Weights of a small GPT-style language model, trained from scratch on English Wikipedia: 8 heads of 64, vocabulary 8192.
MLP neurons of a small language model. Each row is named by its layer, matrix (down: output weights) and neuron, and shows model dimensions 170-340. Each number is 500 + 50 x the weight over its row's rms, rounded and kept within 0 to 999. Numbers have three digits each.
A block is one neuron, or neurons of one layer that tend to fire together. Before each block is what it responds to, as a language model described it from the Wikipedia text at the highest values.

Responds to: Spaces and word pieces in the middle of foreign-language titles, names and phrases, often right after de, du or za, as in "histoire généalogique de", "Kraszew-ski", "Ko-ro-sten".
L2.down770:557475502501429534534553463491526569496455490441583541441506514442522455480528537530495517524454409577491524477481480571453598535462479562514456470505574511496520501495479524491523527452560530497538533442539491549430434460531462488453430436482602521513495439428492520561542476467559472500440493557558593504417457571574593540431500431452535507527404466540473504522453484556407477462405534579467473531373524530456471485560480431522568421547466516523434551511530456536455568526628493547443548522472451466561551523509
L2.down1042:588414528476519595488509410538474560448534450497486529512506469521551559412513552466476516517445436435445515467457486552460515544558462578549477419467586504537482435556529473523466527469546484513370450429548490520433391455483476524524475575557537487530450482462527458558549539513519561490523538599534488485374431503444493537550524559471500549523519490547455493532481469516511526440451547535485484467412454443369520442502519497464643428548436463500434598559538461470475485548531485460435559510523513442516480593509
L2.down1203:476474533521446509490511507549552609473434460533584447560467521558565472377448538546498433410549466506514519470417491592456522517514535486477424485440525417491541540537550516450493461506535523524482511547569473452486509429454466454544503519548693571470460514403490518418464494469524541507497452503504495464497499583504512600503498559485459552545527508608490473518474556521453514448495493496543517460388447430562537521530551548493583485463450508467400491492489494530448517558496451509551521481525477461529582612499
L2.down1249:449461545465575460461488537424451686500430524438485501505451537565519529460509568534528492454513432549552484395442534511496516484469569539442493478508468458489509519520518454548557529559492509576540408480484541494416408394448515464557553447503474556523414476434487526442567549524555537515510529487456464443488419503438436477482475491479571457550485535512535479513596564433530523457410483585508464532413415509526517412476481448496504444517398510557370499456469487526504591587611559557426545536532461461461394435454

Responds to: Short function words and word fragments inside non-English titles and names, mostly French, Dutch, and Portuguese, e.g. et, les, der, na, el; sometimes English word pieces.
L3.down177:557478442481512492519467516473448500471432510515508434481563541485533505464472539544558497456531501546549529482471467490402501561562472457661470430543427484503469517482500429490548483526500510512526408541593523401481371441510510489464433409472538493403517530481508499489466529500561505545538516452533532561567411591583587479475490525454520548476499472501541380588543555473479470505520606534520625512398458562523600543500533507520569529433517497590431588486532384517499503529501483476482506498495541474377447496516
L3.down430:554488461528490618466522474464460525529497402499504526503515512454439505463513489378551502528621455518566502444437484620451580453473513489579494416540479570461430527504489439581499449499479587590557514474528549483466521449447506461478447516584567545511480552406535510497587586557522529494504528562440499500493465545524568455403503397508568507514514527508429437530481488469481455454509491474484544393410451492515471470535525475465498526487482432496400492423491549493544460537593483573485480546487591533501522522447
L3.down1235:484436426486504572559502527526469562457483589509576436440485498527563554398553565483453507549548391472552504443444513525458531403447557601395524496493542553520452520519440463539508516480541501450488553438476535452508474416539517433524453432478486528500481457457510531463482502509409492510515472547417523476488553518452454471546516529573469484548502577496451426552585372551463483578532523541493530430332425520527520394500494415460522448631486481476499480500482472466432601454598449429478531480503577501446517480520
L3.down1802:457503512486506534506537502563492553465474505535522551501536460513437515475523429486429519562527549469502462506454410637502529461472535484567538522523499599490517469483530461495442462423546509506596424502504507513489471408516587443453520573511629577430479493412579573434533517515472463588514457523418537464528513561556468518479557488511514541455529458553495445505653462476474440496477487538482531480318514473474487540467512440545568520566489462451531453562462461572517538592658425537494441491512550486482463477387

Responds to: Verbs and particles in plot or event summaries marking arrival, escape, release or response that ends a situation, e.g. arrive, pulled back, rescued.
L4.down1037:429494588484445567473570498481487522493488517437364477571571486471425529575520479468605613541541497552495487562517421511466532532491495532535500461470551514476454506518556467539420462428590537524553423599511502517473528556515454480406444506525515558481415534627424398572574636464539568504564442416482475520515482517495542526528489532560499540423584490530424512529547501500486483504542477551449528550529513499446472436474482479603535535428410502470439570413486437495450447521537486521595522552551470523567442506554

Responds to: Ordinal and ranking words after "the" or "his", such as first, second, third, final, last, -est, and -th/-nd endings.
L2.down289:513545475585451483425464443446583373464484600556449500449477518427460590415470500520517471475538525462509512512441549540527438448422440551509550473537570489469452431497517589570529526533511592487483561541559529469482583565522533475521523611498598481418465508543432543526503552562589619560428489441485569528534460469491492428363532567475554527529503428484462434459558472443602477503604501462581477484510545404552561454599439514518613499451434477509456532445498403421520565480548546490533428512562408477513490546518
L2.down899:563533353539465607471454461604474400485529514513483494494473565495519566450398466489578427421490472441555498446445475498444581485475475536499510570455534489537471517487543367456478567503529499414449453489489572463530505530598490479595592448463513561557556406403513457618448484559551516530423466467516558399563494461512567588474428547528496476496508591367435536597495638565494572503530494502577496489481497529590541567559522505494517464436529530525537553467510436517511587419513497439475524439529480546548591477524
L2.down1901:496436411497524452490466519550506415550466507532444519478553537474480510468446529437506549403507481501526467515465470563453490432517444559463479415580518449528537496470568519550544572389499465484539476539555541491457524437578553480587529506503501542463498417480482551450436473603483535524485471536411434468544632509525447414405412512637505535481529563487446558437506488524606525470494528453442495498478499505568521446532556475572524566565488531507487472439459534489521507522491641503484550573536420434423511511525
L2.down1906:518545473584471514490534518563378416454560505542508461473500566493591574467397497448498526407439537504436497458346506505424533469536414533579476408530494489507476454466569433475498573457507554463465518481492559386609453443461458567533455527492543571507441490488443494573517455393459582496578455409541544511514448505516587495438534525516467541456536467454435514635527553556476438480464469507437383469482512530492506551474568503517464495464491633660580523501576533526603543510471575494513521452480458519571489473500

Responds to: Ordinal endings and ordinal words like 13th, 63rd, eighth, third, second, often after "the"; weaker on table pipes and other adjectives.
L4.down220:541500556487483500579557591555510546517395574540513479505513469596619494482472453545616422484583436475488488518588477616561535515461502483501432508559382473556558464465586466533521528481450508499547591519582467537497509486537522454604571470439433498506520578462462450467526536468572474518604443463463491461536416493516453563412457567504559446545526468542564480518559487551451513520606473528589553450485392458500530455435517532596482459588528559505548454468496475502519534479536481447494526466483502459538538460528

Responds to: Sentence-opening During and time prepositions like on or during, plus narrative verbs after a subject (went into, began, recorded), in histories and biographies.
L2.down495:544556472537505401491515487498570472481575490488412406497512490552559548466546506476539520479577462494460600534551636563536457524416589548484458516508480544573548503512535534441479424500454488444471465452550588543478440448455460520528528540498469548439501473465525580536448556545500471551467504569444439524532531596560522395485482450507479456486532522489522469594499575488436569516449501506494469533524491446468455467550559445507496517559551486478568437430567514426480509414461403423459439520444465546431487522633
L2.down1065:522459483441447437385420554508442543456475449637517541479565525563520467407463467443507377533448444455497518519474453531516489438511549547497488579604401518518407460503465518491453540562554436452423545483509498622400496456529591474480436561433511568546502481503547481485479469493529515532510506477517509519457499462513458515573571496566511488532571516544465551421450491506591549460487516432528489502532478509533547447561462528471462400580398561470453553552605495574549483478463610469493501452587562420542442417513
L2.down1607:388520520557548489483482573493371483510540493580463485510436483505512490473502542453434450581542494600575525529536407559498487459511415549565450517563477632513416494526580408492473459445461471504528514555503521510544485619588466561477553504487564483516459480460486445560506464492468528444502419409508509495479471454433452473540484538448462512468495423444584352481478426556410421466553446541503524475477577487454480438433438612546555380522464544465483534569515551500486358476546496587474446413448545492519501567447
L2.down1692:519513509483511527477461457549371535488510476522481471435424485550572493630539427487475615483480548540448481579498456502553567499447487465445487445549557547562454449459495518439500558441491508532483544438500514451535499520407514553437591509499548480478545494480600488491521563434480581518467510492510398503426502507509580499391541493432460537513556494467538449510498600460473497427467549482541450547483468539506453474501579456539457480524544467626576510443483500477482504493587557488494481465504487526521510539600

Responds to: The word on (sometimes in) right after a verb, as in born on, died on, went on; also "on" inside names like Veronica, Macedonski.
L3.down652:489487520556579429541548500554526494553512481486447457474455533425449517521570478465520493466573455468471463528550563483449444465520489554519467524524421547502442506315510573531432482532443484536485634525550536483541390518415411561517539560474504491517489505583485480600559518450616487414465512474437503505575474538515452439435530503479595571550542511585411414477447494431450515461501532466472527564572466462420539479430488464442425587450450466585556482520488441425506601578501519507508489514540514431564502526398
L3.down666:393476527582577457523564503528477523501513494602439495497537493519577573431495488484468486481485526535424543544526450531473548397488401585514498491453492509557507475413495593424490440517496450445486518472496391503456569467539531495529530500481443534528558437506531486507462475488531579540478451393501656488484564540567471506386531567578459448476490458447575402468465485558428552615517515448514521494455484509382493418495462450576571557552462401526512525458528430502432495498489554484509429497443489493573552513511
L3.down771:469466484534529558480578504563480543501551442482509459461456514550431488504547506523549542590529542525498450526507491496488469360528449642591524434522415529542505496511460582403524493481505450405537579526504538562491465592435473572509485493489582420503536458542463576469506519550533520512575537448487520458527543570569465535482551558486521554526472439498597431583445504515395459553512553400553480440525465486519434524441470425482415461485463472459411383480454429480419486440456539482453485530549494496591454550475
L3.down1748:511400429420510575555557559452489410585476535405480528590393539533413488472506427671472530500484456476530560425491502538460458555527493514522485577534532463460471492433559512512480514517434436544470503587557387518436595500620494526498528503521477506455488530543543420436470503484564499477519512610450509512473521442491548497520523497523507464506441435462549471467594467521546494502464564515502414439414409515506523560528476442431475513489591552477501469470527450498468489476507522425631534437506464525491460568512

Responds to: Ordinals and unique-reference words right after "the", mostly in "X was the first/second…" claims, e.g. first, second, same, only.
L3.down167:597520481481405481522429554524470485566473476516590479438463502520507489498476496482530517534508515555489522429522527476505379395597564488592552525572597524525476473480434557508501528557499475501458529478390551473462536473532524459440483547571500510614592480530565560498540580506562571409470484485518533431479572534503545514521516482474524535471494445488429574555508566463559598515466522497542472484580490580494466557580469453523575506531489520519477483542496491587428562433506484561527471498510560447491526551483
L3.down581:461503527449503601461496499428567547584610484508507477448436521574592513525433568569554493498569469534576506415497482521453513438376491469528476464507579517441550451484549548598484499424447531380502431508486525476523472457590555636386417546458574601525539469474470552587512566586568546474469521550475580507513381502532490602466512594450469551466522416506439486639561459479515544525463547624552505660494504462525507508423558518515470510445536437501481516492437489449501463501492508502487495544507477524519516414529
L3.down847:512469466559601583522502548565582505491503499472503515471503457471479631552436476554451449492406531441503494500477523497538494437512530538526471515508520465472522435519520509473514490431596476447495579548531442478559497447445474503551484450532440504499575482487503527569441427459422458501562568592435560472524514552433563516502469456434464487544552577482516552536484426457521583542581485471491428518543511539537505389505459481581475457523467525531446488531440562558438574530600560558490525499555509435517553434509
L3.down2010:542474463480481511516534548480518494507576511537489471465480458502431516516368566523608429534478443461469465534515524531484494376472456541490497473503564510453460457470462448403552566469475539457429576584590451487399514408511470483457475529497518504436471468410503491528480557491526555481523537405498534443554423441439465560474540502529437548471475471568409520576470542454453483491546524421493561421509539467459517502507546443486540529559528629558497516460486554496486632397548498522438534525489539453498583449543